{"num_hidden_layers": 16, "hidden_size": 448, "num_key_value_heads": 7, "rope_theta": 10000.0, "rope_fraction": 1.0, "qk_norm": false, "bias": "none", "tie_word_embeddings": false, "init": "trunc", "init_std_qkv": 0.037, "init_std_o": 0.0, "decay_shape": "sqrt", "final_lr_fraction": 0.0, "max_steps": 7111}
MLP neurons of a small language model. Each row is named by its layer, matrix (gate and up: input weights; down: output weights) and neuron, and shows model dimensions 272-335. Each number is 128 + 32 x the weight over its row's rms, rounded and kept within 0 to 255. A neuron's up and down rows have the sign that makes its largest values positive.
After each neuron's rows, "fires on" lists the tokens most often at its 100 highest values on Wikipedia text that the model never trained on; "fires before" lists the tokens most often just after its 100 highest values on Wikipedia text that the model never trained on.

L6.gate511 [ 94  84 150  87 156 141 121  60 182 119 171 154  75  96 138 139 183 187 107 191 101 147 133  36 149 126 158 150 137 132 109  78 182 148 153 115 121 108 135 129 139 138 106 118  82 140 145 103 151 162 128  80 110 181 115 123 105 110 106 100  92 172 148  90]
L6.up511 [ 90 161 170  92 189 103 137 124 163 139 158 173  67 116 131 108 157  59 100 203 109 143 161  55 140 102 109 114 142 132  98 109 185 146 140 137 123  87 115 136 104 157 117  83 125 159 155 122 160 193 126  80 151 177 115 148 117 127 167 126  99 149 158 107]
L6.down511 [112 145 132 126  92 111 139  90 135 122 144 118 129  93 170 109 113 255 121 137 132 131 138 132  91  76 123 142 136 158  98  96 105 130 111 114 135 136 120 148 105 123 103 122  76 160 108 156 177 174 103 133 148 130  99 167 103 136 128 145 126 160 146 142]
fires on: " =", "==", "\n"
fires before: "\n"

L8.gate25 [ 87  54 153 112 150  59 135  81 133 133 139  79  90  85  87 141 126 149 140 163 144 160 107 199  87 122 132 104 112 166  99 139 113 108 201 103 119 136 132 178 118 126 115  59 176 134 124 195 109 130 134  97 194 154 160 102 137 137 160 130 214 151 126 162]
L8.up25 [110 142  73 164 112  92 131 114 113 121 132 111 181 157  69 154 199  83 176 135 184 112 157 171 123  77  96 105  85 115 164  82 149 181 201 134 106 110 107 115  93 129  97 128 174 155 135 145 189 125 171 110 120 101  86  77 161 146 135 144 116 159 164 160]
L8.down25 [117  52 120 137 121  87 134 120 120 155 106 149  94 137 126 124 124   8 125  98 172 132  90 109  61 141 122 147 157 163 134 165  41 111 107  81  44 134 126 106 113 126 101 162 126 112 122  87  96 178 139  41 168 179 123 108  91 125 154 124 148  72 157 144]
fires on: "'", " H"
fires before: "s"

L6.gate700 [221 118  84 150 162 156 117 133 141 147 113 160 147 137 140  79 105 130 174 201 153 112 123 154 138 196 104 188 161 107 116 187 138 224 117 119 186 148 157 141 114 128 130 112 114 126  52 166 102 112 168  70 109 121 126 162 165 119 132  86 112 107  92  59]
L6.up700 [129 102  69  72 126 168 132 142 137 120 105  94 118 214 127 156 117  96 173 132 145 139 148 106 136 106 140  84 161  81 169 142 141 172 114 138 106 123  97 113  81 151 102  52 170 156 145 180 173  81 148 116 122  75 180  76 135 152 105 161 154  90 112 170]
L6.down700 [183 116 135 121 110 152 141 137  87 112 177 124 164 113 162 197 132 111  91 171 157  87 151 128 111  93 133 178 172 149 132 103 176 131 106 145  70 122 194 170 130 110 190 124  93 122 141 118 126 128  90 118 128 162  92 177 111  99 102  81 131 183  57  96]
fires on: "'", "’", " on"
fires before: "s", " the", " a"

L13.gate589 [ 77  49 106 167 138 106 157 153 147 161 123 104 176  73 147 104 110  95 129  86 101 101 153 101  66  87 149 133 120 107 122  69 153 135 108  89 139 175 177 109 115 117  85  92 160 103 101 160 170 120 101 153 105 139 144 119 144 125 137 127 139 138  38  59]
L13.up589 [141 101 135 122 131  99 121 127 139 167 107 110 153 151 174  60 228 138 124 114 145 172 155 159 102 110 126  98 113  52  93 121 173 176 160 191 154 146 121 133  98 144  84 116 154 138 140 148 178 122 122  84 159 131 108 127  84 102 103 129 120 110 103 117]
L13.down589 [ 97 105 175 120 127 167 130 149 152 134 170 137  99 117 168  93 124 118 176 152  72 106 153  99 147 119 101 112 134 125 130 182 196 129 115 110 149 106  77  85 114 105 139 148 141 131 169 154  94 121 128 126 143 165 153 149  85 138 180 203 171  68 157 126]
fires on: "'"
fires before: "s", "-", " |"

L9.gate575 [111 187 137 110 119 193 101  88 170 100 168 128 121 144 119 101 179 122  73 155 115 154 118 115 128  90 163 106 112 163 133 138 129 141 138 160 164 160 105 156 110 185  86 127 139  72 137  78 112 125 180 127 103 170 123  83 133 101 125 130 214 124 146 153]
L9.up575 [170 172 161 124  93 166  95 103 174 126 109 134 127 141 163  67 145 189 151 118 166 131 130  90 167 109 149 106  82 123 138 225 154 141 140 155 119 134 107 118 187 156 109  78 176 117 111 116 112 132 137 113 144 107  74 107  77 137 140 140  81 162  84 105]
L9.down575 [133 176 175 128  86 117 103 112 143 208  90 161 130 154 138 186  97 255  97 122 152 166 172  52 131 176 133 147 153 174 129 149 108 164  43 147 131 109 135 121 120 168 167 161  98 154  84 131 107  90 120  97 118 142 108 189 121 156 134 157 110 140 168 136]
fires on: " |", " a", " same"
fires before: "\n", " "

L10.gate820 [175 135 107  95 133  94 193 153  68 115 110 127 162 139 100 131  84 129 173 136 164  62 116 143  95 120 163 159 120 121 151 172 120 204 137  76 126 104 162 121  67 102 121 142 127  95  94 140 117  93 162 101 175 103 101 103 104 116 145 112 156 138  83 134]
L10.up820 [ 90 146 115  97 146 115 128 159  92 177 158 135  63 161  84 128 131 110 120 128 192  77  93 136 160 192  98 116 162  44 118 131 163 141 201 124 121 113 134 156 110 127 157 133 165  89 146 158 132 187  94 143 158  71  94  84 179 140 124 121  83 127 105 119]
L10.down820 [138 150 143 170 170  78 123 117 166 102 138 159 152 127  94  71 205 217 160 109 143 131  63 110 116  95 109 128 115 111 165 166 101 178  88 122 161 150 135 132 100 153 150 126 129 129 122 117 105 146 137 142 122 152 136 160  89 118 174 142 147 172 136 126]
fires on: " on", " due", " According", " according", "According"
fires before: " to", " the", " a"

L6.gate393 [106  92 119 147 149 160 148 200  91 119 105  78 108 146 155 175 152 206 101  90  81  89 130 170 132 145  58 118 199 122 123 103 168 151  78 126 143  86 157 140 106 114 117  54 131 165  95 133 210 107 108 166 112  74  95 141 112 105 136 109 181 126 109 177]
L6.up393 [150 111 141 137 143 119  68 182  86 175 164  68 128 130 147 137 143 188 147 159 109 114 151  90 120 105 128 117 113  70  96 109 136 190 173 173  89 104 232 103 109 129 156 133 113 160  73 144 128  99  84 133 134 137 129 102  97 169  90 123 123 114  53 114]
L6.down393 [133  91 105  71 156 149 127 159 121  90 127 127 177 203 142 118 150 115  90 116 179 176 192 149 127 137 184 160 145 171  84 176  56 174 102 151 141 122 151  90  86 101 120 120 139  97 134  56  91 117 115 147 120  40 128 161 120 120 151 153 176 104 169  98]
fires on: "'", " ", " |"
fires before: "s", ":", " Lin", "\n"

L9.gate267 [140  88 130 155 167 131 133 150 117 186  96 106 117 108 175 107 117 125 143 155 100  97  66 172  68 186 159  90 102 113 130 106 167 103  99 158 120  90 143  95 164 167  88  81 139 110 141 127 106 130 129 174  98 100 145 152 115 176  77 198 160 164 169 139]
L9.up267 [193 103 132 110 165 102  80 112  93 152 114 114 168 154 129  79 135 118  80 128 163 148 113 195 106  90 142 106 156  53 156 130 115 173 135 168  85  86  80 147 106 223 154  47 174 120 137 139 165  84  96  96  59 146 100 156  99 161 156 149 155 177 178  70]
L9.down267 [140  91 164 137 148 154  70  98 154 184  75 196 189 134  91 127  93  63 110  92 169 103  49  74 133 111 145 100 114 151 169 127 100 162 143 114  98 143 132 111 106 129 111 147 145 122 100 163 112  96 113 110  97 152 151 178 119 123 165 119 124 106 134  97]
fires on: "'"
fires before: "s"

L6.gate1007 [150 149 153 130 120 140 192 191  79 148  93 102 168 178 176 181  73 133 121 148  81 145 152 115  98  55 118 178 116 164 170 114 151 157 138 156 157 197 102 124  68 175 177  92 105 183  76 127 166 129 188  79 123 117 118 152  88 110 127 123 165 102 115  96]
L6.up1007 [147 184 126  51 108 143 144 157 120  79 192 185 185 156 152 137 111 183 116 108  84 105 135 129 139 113 181 142 102 146 131 123 141 164  83 129 125 179  37 114 121 133 141 110  90 212 124 106 160 133 151  86 160 102 139 122  93  95 134 105 115 131 146 170]
L6.down1007 [146 164  95 145  89 129 112 106  72  77 135 155 158 145 126 110  98 235 139 137 189 174 163 123  90 138 134 162 149 110 207 106 105 115 153  96 128  86  90  94 114 132 153  79 143 139 146 134 163 204 139 131 112 148 140 181  97 171 153  98 150 122 152 108]
fires on: " =", " |", " or", ")"
fires before: "\n", " 2", " |", " −", " 1"

L6.gate689 [146 160 130  95 166 211 117 130 185  80 135 113 106  98 151 167 151 162 144 157  95  97 108 129 122 168 222 122 119  84  89 106 172  93  95  86 148 115 138 136 114 114 183 150 154 116 148  97 126 197 155 114 136 150 203  99 100 136 115  86 141  86 126 119]
L6.up689 [137 161 224 134 137  79  98 128 122 174 172  90 135 192 119 107  66 129 136  60 125 101 116 113 175 174 142 163 122 123 128  87 187 133 135 170 125 108 135 170 141 106 137 115 161 125 136 182 122 169 172  71 115  47 140 131 126 163 153 182 127 114  84 141]
L6.down689 [105 127 130 184 137 121 118 148  98 117 135 157 142 155  84 149  93 255 148 143 145 155 153 106 107  74 145  96 104 141 102 136 124 128 109 155 104 138 152 133 145 115 141 125 124 144  54 184 149 109 120 131 106 166 101 106 112 129 161 124  93 127 163  91]
fires on: " =", " |", "\n", " 2026"
fires before: "\n", ","

L8.gate1064 [133 104 105  95 149 175 103 152 132 167 125 111 100  66 143  72 133 138 151 206 150 163 109 124  88 164  82 206 117 134  89  93 138  85 111  98 132 106 121 178  76 154 194  62 124 117 114 109 114 170 118  75 138 134 129  82 129 182 181 124 127 125 102 174]
L8.up1064 [ 58 161 156 142 167 107 139 139 160  94 164 102 106 123 146 129  89 139 115 133  80 180 103 138 105 179  95 139 107 141  89 111 114  84 128 131 112 133 135 121 105 177 160 108 179 150 141 112 132 142 126 109  88 149  98 109  77  87 185 103  84 142 142 157]
L8.down1064 [127  93 161 180 100  67 136  60 138 131 130  77 129 126 132  82 141 255 138 107 132 110 155  86  74 142 107 144 181 134 118 112  90 126 131  99 113  99  79 111  85 101 116 124  90 130 122 155  93 134 126 169 110 160  85 101  31 151 124 104 121 158 120 109]
fires on: " =", " zone", " Genus"
fires before: "\n", ":"

L8.gate849 [173 105 116 123 109 146 127 134 152 147 123  58 157  84 214 129 148 143 100 123 106 109 121  81 100 160 135 121 142  88 126 119 138 219 110 128 162 131 111  81 142 108 164 142 127 126  51 142 170  98 135  80 151 102 186 105 104 104  97 129 114 168 145 138]
L8.up849 [125 103 148 125 117 100 114 137  77 152  38  94 146 167 108  79 160 183 118 164 170  40  88 183 169 163 156 105 146 114 110  88 157 137  89 135  34  69 100 169 112 163 173  96 110 127 132 247 108 160 134 120 105 159 146  94 135 148 119 129 181 135 185 163]
L8.down849 [102 194 126 105  87 136 117 109  77 106  97  96  70 155 105 158 147 198 125 133 177 221 142 138  88 143 149 100 141  89 101 195 144 158 191 112 156 158 133 135 114  78 121 118 103 209 133 131 114 206  99 138 153 112 101  81 202 106  70 126 137 128  60  85]
fires on: "'", "."
fires before: ",", "\n", "s", " ("

L11.gate524 [173 164  72 132  62 182 125 110 206 128 200 155  95 103 179 110 134  91  72 103  64 161 114 134 156  98 234 135  80 114 102 105  62 137 100 123 114 110 132 127 141 109 123 122 127 151 177 109  55 143  91 153 105 145  83 148 147 118  79  74 117 104 123 124]
L11.up524 [146 156 146 105  82  78 112 100 161 116 126 157  99 169 150 106 142 134 141 148  96  67 124  94 129 148 197 145 133 106 118 149 150 121 125 132 130 173 153  93 132 151 154  78 199 136 155 145 131  90 129 107 119  52  79  91 119  84 117 170  81 142 108 149]
L11.down524 [136 165 163 116  74 125 186 158 116 145 183 186 126 156 196 110  68 157 179 149 110 163 109 145 187  81 137 109  96 111  72 140 101  83 101 129 108  46 108 127 149  96 166  85 123 105 138 178  95  33 203 130 135 175 152 145 173  60 122  96 149 121 166 166]
fires on: "\n", "===", " ==="
fires before: "\n", "-"